MLP neurons of a small language model. Each row is named by its layer, matrix (up: input weights; down: output weights) and neuron, and shows model dimensions 0-159. Each number is 128 + 32 x the weight over its row's rms, rounded and kept within 0 to 255. Numbers have three digits each.
After each neuron's rows, "fires after" lists the tokens most often just before its 100 highest values on Wikipedia text that the model never trained on; "fires in" lists the words (lower case) most often at its 100 highest values on Wikipedia text that the model never trained on. A number after a token or word is its count.

L2.up467:138120125108120095123186144132169131109137075163137084132100161133040123097125153144070119127120114151099115120131056179155100160093135073155148097060137152134100146089117174095157149100143144074127107163172130136141086207142136068090078087134166155136140161171108137170137063102084101198137134109150159099138087144136140150107111136128142143199198138156155157054113146121165132116105146133158136131134172106056141081137182071157119125159131181106116117133138205140152124129166114
L2.down467:106101131068170073063121151153138128104132144157098119136136155130111121072121116082155163114109145152162076163111077101140188142096157128157148139120191147064173173165113136103178124120050142154103138133190139160102097065196199115176086060133112139160149129103144195101124151131156136162094108105087155073126184157102147165166100116080173119167133154138109106130087118129123081145082064158132112108123147148112115092164152156126138123197108098113192113091128137152112157119137109
fires after: " as" 31, ")" 14, " is" 13, " was" 5
fires in: "well" 35, "is" 19, "an" 11, "played" 6, "a" 5

L4.up177:144134080179136074114095115143171150107154157161089084113138152113072089142127202115122095128139145089099116132146110151097203095116147093151143085129140125106128107032154115113171156113188155129134062121136211108131084127075120102100127103103100050160178112135127161097110177123133146162142138112117193089096116133130103144128101139111129154161145116135124215104082119129212132064135075071126174124115125140134116109139084176163132154173071122079103083115133127127118160142106128
L4.down177:125047166152077114148164117096176168105121141113109139139097129147196097179116174081114131103073118144168146112138113098092089036122117075124124139147147126150069085127098055056099151158120110130106091136081181116123133147173091143079109131119080166119146172103112126135105174141066135097186111129140122113096127141135130141123064086162096134160153177116093200132101169183119163151149144152123161105120096141155114128107126108140144114154073125111159166113134166200098079092171155
fires after: "," 47, " and" 10, " which" 6
fires in: "later" 24, "then" 10, "who" 8, "to" 6, "born" 4, "first" 4

L4.up225:123076074143117094135111107088104162145139127133132176150114157032044117137092144119088121176163158116128132104164103134184109118089106139189150101164159183213121119139173125131077094125187135088169039181182135151159143120101185097176129101144135117045107089129109145128111125175185116183116121149127166131155070186085097138167076141159113149103126135134158122150143083149102126078132132104139132121133136138116156112158155110157129123101106160095159112134117132163121113124110199
L4.down225:117169134144109129107197191090139060162080128110101106175092149185138113139154142145084169148048106121103096052131165095089127148137134166153081150144092083101105157171111068147096186127135102130099132145124088119123166158129095150121110065138105142151127158152116157110141109099112158125105098131114147192159142094089145155172118128171132098185084121144107083133152168165149123191090134164117166135107149164141120133122110122092092201079149056175185188130127091165140168122115094
fires after: " to" 36, " can" 12, "." 8, " do" 6, " may" 5, " would" 5
fires in: "be" 61, "as" 9, "so" 5, "what" 5

L4.up32:118105160134100096116111064134086116133114136145189119168077148117110111069092162093116125077058138118102066115167154175056154148183167169142116137140169092137167097079135140162108065116105147166084159121126183081137133122114163168096105103101162066053142092174100120103086160125124104193152104162118114079124118114135103143107143093125123162154114142131152183091122156095139155078151148105131102113141131123138117187198135102134147178141093066106133111081140088147079099172167102
L4.down32:155149111150146114118120146125135177141165176162096140125141148131094114125085090104157173154152137082169123133156090151167154089074129115140154096092166177138160126131065126088122089138133115121162092098161179141141174145131155153176103099139170135146111138144102117102175036154141117135107116199160127110136112145087149085112167149108171165140156058110096152137132136150108081091131041099124123134142139175028091098210137108135193114131079134096087131093124130090156204105095164
fires after: "." 70, "\n" 14
fires in: "the" 88

L4.up160:141138082097117133142138122124155159132150105166143144121091162094159068114129189162101093090147159107054146108125094144136108170108126146105105159107153108133105179186145180148157053128154175108107105189197156098124122223129140082137114112132144126153099131168090128163130100085119088132122183098111141095198103152182112125184150120153064120125162131120109103120061133148121083175108100078143151124111091109065127098179182137192072134155114140133155114088126167158125111176133170
L4.down160:170118133135146134161124065156147119112124154133118092142131152163074087212135136124184102112108120160105157085109148140149104122103112074153198138149082132117146107136192111046166125054076065112136104111083123132071073124172160084151146132141040144129082139092178122117172167161073155124131145094130038115116176103102175121120147117111157066133113161137096164123125086150095109134095138213167128140124162127125103126120143101127137162071114139120127137097124156112141115122099186
fires after: " in" 24, " as" 16, " the" 7, " is" 5, " also" 5, " was" 4
fires in: "the" 19, "well" 19, "known" 17, "late" 6, "at" 6

L2.up454:115094106168093097106080075085149104127127082145153142130105170070157100161098085086096085124104136092089043111173125119112119130198147177127099077159132119124153136162146149160101095096145133128184092151135142067150126111095190185114078164114167129074092074158120136123106137115151159179135142123075160079103078149134149118127072113152127134110109139133159196156106129115121187052119136134138096110125117139157110162146102139098131189113085176074136081070142105169081099159113156
L2.down454:132091135063118050136179127176118145140135161140171115109131165162104063115139102064143141115128133080173114095129123138164185123082108109167155120083124162148130112111116118151179120179157109129074124074133211175136137149170137144172120124129205176135146110115160122121107169112109125118132110126220064116099138115100147145131177103163118148195173130110054082146113092148086078133153088118089174148134083108077097129151104125169103126144142082068101168102128110166137153131154099
fires after: "." 99
fires in: "in" 28, "the" 27, "for" 9, "as" 6, "at" 5, "this" 4

L4.up479:148172123067170127104154138146145134111135172145104055124146138074096081125104148115129177119162118118138182095135229161115098155103127088112186084082110115072168195120152130098181132100156129150078124152101146158103119137083129092121117113136126135147140082091104120113128152076113106099218153188109208089120116170128120147119058128143069060101129136115089082115125168076147068119138134110183091139135095108144086133146172130160171130131101115137162093125120096108118180136140154
L4.down479:133118132229128162183109151147162172150079173114111137127159161158119162073129116115109173152119096084138120132108132170088120145122171100159127176061109151116069117161189123126149146163152151193127140170116136182113126154136156072141146147078107154095147111133088122162113165085123110116109122120075105141094104074152050070120124121148069132112141145109099132093108144106090151116164133140186093190172066061158113126180138150111106137151131084095147055167147091141103103125179140
fires after: " in" 24, " on" 22, ":" 4, "On" 4, " On" 4
fires in: "january" 22, "february" 13, "december" 12, "july" 11, "november" 7, "in" 7

L4.up198:166101155115113139148071080096085137105147140164127072179114158073083121117097113076093115099097130143071096031148127127174137032175165118154150132130116132153109146131160178106141113134159132112182125141166100110098114078158157163154136140137149130066177064105125184094126148087181122155163130160118126149108164172151079161135094130136139144166132095182150138177104133128128168135154083090118065083117145116110118168128141117153106201140126097078127120157152125178051131141089135
L4.down198:105114113157145103110121182123170146153129064148098159155146119139159079111160157159094126083160145109135161104093103068162140153073078060129102094207143047152151061149101143087118146186072067092142156075143150157102105124135107134168093112156106155108141128133124179143108082108193104120149142150094152133191105106104124168162100159176145144090076112096116165108110114157124076124123119165202110157120116174162100148110126145100085093118140072138092083146136174070143105125127125
fires after: "." 45, "\n" 27, "," 8, "==" 5
fires in: "she" 38, "they" 22

L4.up411:127144130185098141128076093147184161140137108123223079138059156080120131071145199112076086148100118129058148088138161165131153125148109097177153118090147131122173099120141153181118083082173091111143096128111097047127146084076169132103134133107141125102130129189126139153132155104122114155149190124103086113115092149099124188156106148148115167157096145101165173086123125058134106108170108144146140138123148107063081116138173109152118102109112141059185137108137086147115119150181143
L4.down411:142095129098097090151172133161077134158142090152091137149147154161151114099086081149113104087140100122255125142106078108089091126126103195078156095165133181148121182165107139182148175114094103140147145083192108153099141099212101125147139091189128116124129153081071120101157138127159130184142095130122141132096147125112122124137140109139149155136105141137152071135154124110140047093101156121159097135116089157155154178088085159153078153165129133161134114135128163144056166116127157
fires after: "." 33, "," 20, " and" 10, " was" 5, " (" 4
fires in: "the" 44, "but" 13, "and" 12, "his" 9, "as" 7, "her" 5

L4.up610:127145104058142154094103124127113169101142149119138129145081190114103102126138168132086147156109090152127089064149118227086111138119167133187121125113176065161099172116165112112166116097139151143110102148135128168139100189132100155100083106109174135151066144179118095087146091126106122153128233086070148130186130142041110135167146163118105123124120127110096164108078150129117101104128123098136145125126149121089104072161197097167103112138056090117108121128118171164095100149127087
L4.down610:111139172138140101181147108167143157097134117158190144090105139118078136115144109034116128170124064154104114131137115212141149141101123197152061122148152103134116044111198162157100133143139198109121067109068144134087153091096083108121090144119092178095163158142152125200110137151159162142151082088131106120082094110140118117103166122113099092165155166106115157065148125151175123106112090105101104099128173105091120172141130146120155098117166162091095094163110097137157115173130086
fires after: " was" 42, " is" 30, " became" 6, " being" 5, " were" 4, " as" 4
fires in: "a" 55, "the" 37, "very" 4

L2.up403:146115177162139123080101079124155129100156129169137099115156132088070069095067135100127143116095106102075152124128154159069163088161138103187154110173158134194154112112145133154110101053134058097183167150120055084135130107153188126162146137157179067064145095179120156136101178159117070162112176152118126137110092143150131163184128148098083167135100161139138171178129145142127115061129115056199109130119094130133102163143095149109111144134141125102130113098145117124133080118119118
L2.down403:099132149067124098104100114130150127121142117144133137122122109124173127181077202158181160097067116154114105203155116139051150106193129130164154121112117188125182097123092127130080125069142156121168156100137161103062095137223141103116118095140123115187085083143134094121142124105112114148121095167156147088057080151173098139101178067118090133104125084151159206154132118123081144099160191142094136137126139078108097170081116133065140125115104102125095111139133135130138085117133118
fires after: "." 35, "\n" 31, "," 7
fires in: "after" 24, "when" 16, "if" 10, "while" 7, "like" 6, "since" 5

L2.up40:111113065114131104107087111085134159140129130123137115148095180038113082162062103089144163146189157088115100106168112149145131153131133149110160077175153111118146173157140133147110119126169095116192069132142154098163123152099115163172105135147135117108105042161118132084136091123096156169127141131149149093132024163167157145143045133153153103130135100169137177173102111070141126068137098128144129128134173163110119118159124096164112148149062123129146095106119160217141123115149186
L2.down40:150075141098116082122117190136092134100090114158222143115132177121151099080126101053096115130099155072130062151115097128144147152097143131101144119136077158081151133048128123184122123141110129136046164206092185141130157106101090167098105078124159151205133144125137140118121142131171145128155121135125079157103168104107125139129141086125094156224116137108127095131121173150158103111118060133112161101128154118109119111163191100173112144119143081115102142105116109062117166141161092
fires after: "." 55, " is" 8, "," 8
fires in: "a" 33, "an" 23, "it" 17, "he" 7, "the" 6

L4.up143:192134097140157104170124091113187137098124145131140109145159188070147106041118141097119148155179124136135056075170147131083093116163182076103116139088109145107155141095148122127128140110098093085187093164138120135105146125088098134159139062155185161103150043148095106097118163049102154127127114153116142119138137176150096123125102097140144165142158063116117100146091122096126134074132153092191092090115099097115087124130135141139108194086128115145118111091154075141109108073165194
L4.down143:129129146143143151146133123117177172160169133122092093133166125126078109139134155128110187084168176108157152107103130121135185110093082131087116094139104118120107160103157140106145116148153126166182164122152113102107087164141118091116158179154130187069146129132132041228153073114151113107069108096091192146184097124093151038132159178114093133155155118113154110081036111108140123133130137154122122140150204126174155100076154132104166119095063137130099127132113127111186095153147131
fires after: "." 64, "\n" 29
fires in: "in" 65, "on" 13, "however" 8

L4.up529:152125074124161159127106118106123100122145071152158096140167112050067088126090102094113200107139142144140174106151145204148118123120185142137126150156140100168157096133136166084133096095138109156133070149142135133094079124175161134160126130116167142110089092109148096036134042186101080144114197168120113084107089180096130150152144157112130105142133102090108174131101095125141143065161091067126162125126139134115088081174092086115108145084096159123119111109134197153152145109147080
L4.down529:091145100132143126130137148162186164130082126121112100115089168156165134133126160113221204143086121137126108101132117126150122119128134105098135140111184137067148065099152102197104147177207172136075129163065131157098114176110085129124096192094129080094124102123042127120183140128114189143133110177128109114127095099128144082065146125147148131120113159141126196132169132145081145167093181178170123154157143137067165143139136104152146130114145192200109124159124134152131132143113155
fires after: " to" 26, " can" 16, " would" 6, " may" 4
fires in: "be" 70, "are" 7, "with" 4

L4.up466:148106107158103118103147116062118199098171142120139126142124169107128082111109169120075142136098184060108185104149127156136165129144164129171167103135162183141108178140192170163061106115141080095111137158144176125162116123100143139157120122121138110106138127116139135097148175122081156135145180148098201043148119190040126158150122166112093102134113096118140157191121145098115122045160111082163155111098115117117098137139172070191132132110122118101161119144136165171138182165145164
L4.down466:135109132165166125127105136144149112119111164195110099148149166187153090099083096081131097116117114138142089133106156150111135122086161145130110085081098104130122093013135150115123216116143141169149127167109125088063175089110065111065157154146134144128094089180103115172146146131170110137156094118159107116150154087078146157076098143131128159157127122093115148132102095090160161085101101105122100133144162161039097180107128171142153130155196161142117164080067170143105149101136175
fires after: " to" 45, " can" 17, " would" 10, " may" 4
fires in: "be" 97

L4.up438:124153101140119171090092114125100166113135141180149067135133158083052096087098084167068121146129128097145120128104119156086135130137097162162183145188146140152145120086128130116113086115132159122095151184135130070114120086117153146096141050144117056124154113074114085120108052137072152157130188093113216042157117121142122175154094151111125160108115114151155101129166172137096153142172142068149125134123139139127105085116147108078106090054138134128166127108120166090141130188095158
L4.down438:129136165134134129159143124093135079137094093080110120189144156125144140136189143106184066109084112145133062177121102072130131163124139131110088110114178104111066126150126107102137161152138155145130159100102122141148095153142164163125117141175158196087170109079112180075104144027146138085106177101130081162125127098076092146119142090102071137162100153088138113104088127118190097128070108186118170165110076160127133151161086171103116143115167113192141184135122159132123164068142118
fires after: " to" 61, " by" 8, "," 6, " in" 4
fires in: "the" 44, "his" 9, "him" 7, "those" 4, "her" 4, "williams" 4

L4.up366:116149121151162117104073092103145129131169106132192139100107087087122134100132174126058137135124130139081154122163147167112158140169073099100137158170147149195137087065149135145125110081154111067158103144132117047130144120104183123135119088143155151084107152123135114149064126144142098214104114141058125089133069165144119119150067124155115140089188113120137152118150153125173065098100114115182118123103091089087111156147161161145125158103108043163115121114134065087106129154207129
L4.down366:120097166150133086084097140149121175142115109176124129077129141079120149161087070125180097166151132091085158135114164128078114134140146129109153088112158069094134118144164107127128144098156207111130126120137188193120169047131174068107130101098171109140175138107128139114100136124118147171085039114123140141135160099094081108075147130162128132132117180057152102129179125167116168108184130135166123168141198123129135179060163100133128101106155083102096095154141140071137064149123141
fires after: "." 49, "\n" 24, " \"" 6, "," 5
fires in: "in" 47, "during" 23, "through" 6, "new" 5

L4.up56:154136125132132139122128122117122166092123080120168096152090140093093111071082142162142147180132121117140155079173136171177106117139167133114175164150129158177185179114147072124104138087135118158136125198156145145177127133070129162065107093115134089157140149135123102112157141094102082193136132178063116122144083139108071136156115134183170114119124099167140159093120183122086119122080100155157118132122095065104062100096145105144154153098075102036172124112121203123093168162097169
L4.down56:118153154126139089164117133141162057154128109130099124100105102127149056163147140154175130084132060140068113153074139128115148108115131158140049181130123082185142090114135121196188094160094170092135154139134217200096191173187108119108166130133080185137104119134126148173159108174138138082156121111182142132131117106132179099106129085167086144129158054113103132123088081143131109166159091140111114120144119159096148163138157107159115137103205167135179112130116109146134140137126098
fires after: " was" 26, " is" 19, " as" 18, ":" 5
fires in: "a" 76, "the" 6

L4.up212:143174078172120093118124107136132127116156108158078140171115112176168151143071155140157066157054087098133075095140110093125134072124121161113161137149170109118177141114156071224099133059117123114189151146170130081119112131192142174137150152089206122127107062179095174096100112137100061156121193110142133146117112103134173148135192132127097130125127091142139135134109143089148103115130131084128133131105124132098135093144221130108155114160085134091126088150148169194130133121118139
L4.down212:133135181117131159115066136071082150095060152134155134144189081155070038114109153136173099100149089128116092067126148126104122181152153108151145064109077166118159119101155116086153153160112086085162142131107165144167112115138148093134104094177082107126107150024143071166154062158100151125129143143115130144128120131108153065078111072087123145130146161105185105163123184147092129115101116153161089154177124094113152109105102155095144121118116101081124152115092138114178145134144171
fires after: "," 63
fires in: "and" 43, "with" 21, "including" 4

L4.up36:152168107130077120133047162137116159117140103160107085137126171119107109131109146117138055097197125117119082098140126150155106140205179110161102151066116133147162178101117170165157105101137136144112136118142152038122097164093121078089117081108143075112122151162113138146123073118077138114140155108083125100159127117181115172120106141158115139151115051184098209053113148124142100087121108112147163110130151141075060125161148078189093093155131095116087115099148170112112099115139096
L4.down36:109113129123118178146111139083104151120117117088114161166069157085131116124212140146163193110129101170118031137119130190093112184144099108144154141083104169135087158172133127161135192130104170145161143143105187132145147150105061108088053118140104155124127142156107137144113127124133185112163095138172115145109135167143143085107047116103197164174155190120152156114070174142138108104100138099147159104130147103126109155149152137160094077125115167144135039108137098138105148118135064
fires after: "," 75, ")," 9, " was" 4
fires in: "the" 40, "which" 14, "one" 9, "a" 6, "led" 5, "also" 4

L2.up383:136134088088075084066120116105123118089110087140138107120114172111144123147076118066064104145158077109090078143158113151156098130139140183141181073135251076137089158092124142200123120155144117090169078137126124063134089160116175095145106114143155120068105120146143171126150095122089099140140173125139153112129126139118144156138132093142097123231141113158167174086134137089173137075113111098089124141132157096088131110131082104086161118145082165088125107119125104161126115125128068
L2.down383:150089164118107040155071179127073128157156070183144107123154133161141134160128124088098057094173117165131107154114090105103076143166164105105188106108128137087172147081156109177147123144110131123069112088169197127070124111187135091066185103159133135109116133140103139121152110114134192131127146134068120171101179136137064157140139139139045137178119084179172135087111119161110159134137134138132141112124133114137127152124139127033130150145139133108169145126117156116059140136134087
fires after: "," 57, "." 16, " in" 4
fires in: "which" 73, "this" 11, "who" 5, "it" 4

L4.up452:139139153206076089111157095095115130134182121178118112114097145118120161127157093085119122090120133132111082129118123167140211135136169098193169159122182171113153147162119145178113117102159166118140170119155159129127099192084152109117180110133167079136183126080128184185160161110134127109218115089127195137141122182120135150140139160121083137151175120148129131155105133132146138132180142092199138094116088115133127115156143091143195079104118110108100105193144219134162171128143114
L4.down452:097110142192138112157038127156125062116121136138130112116122121118106153060114080136117147152050157107104141088138184144166075117052107135148103133149117150097117105134113140043135147138145149120108152093083126075138160091148152142188102160085170150128075135097104106114174133156136178141166107107100135133126136168099143107141122173180155148136102164132162172148121134140118161156154154102133121219093206177135190137137128169134169093169123162063082099120104185167139093135114136
fires after: " to" 37, " the" 12, " of" 11, " can" 4
fires in: "be" 47, "land" 12, "water" 5

L4.up188:123096046082128109135139062136151140122150148187170133134109133132090074154048170156133135092100154074057078101152129175125202126103101129176166087138150122153086154065141180154123101129179091097204101149135112140140155154125207134166083107148086145170109126072106081142103089143056075127140120122117157054147107168128093151157123155151103145133094135152138179098128144100123143108121127154134134137099154082098125141157104127153100162119103177116134111105102127073163108155155129
L4.down188:100103139184138107129142127141149110119185163093101150106142194068159127072224115139108132142128153136170139098149119133158079158143155127206133163090166127078127141090152093115193099179141111166113129137092086125180139126146182145142160131128122099139034168087107082167142125094113128155110126093105117140092106114207180125129098119120134155124109148063113167158144183088073166172127102173148137097115125138152129101192130107146149055083096112186097146086139133144128146140151147
fires after: " to" 39, " and" 10, "," 6, "ed" 4
fires in: "the" 29, "by" 24, "for" 9, "as" 6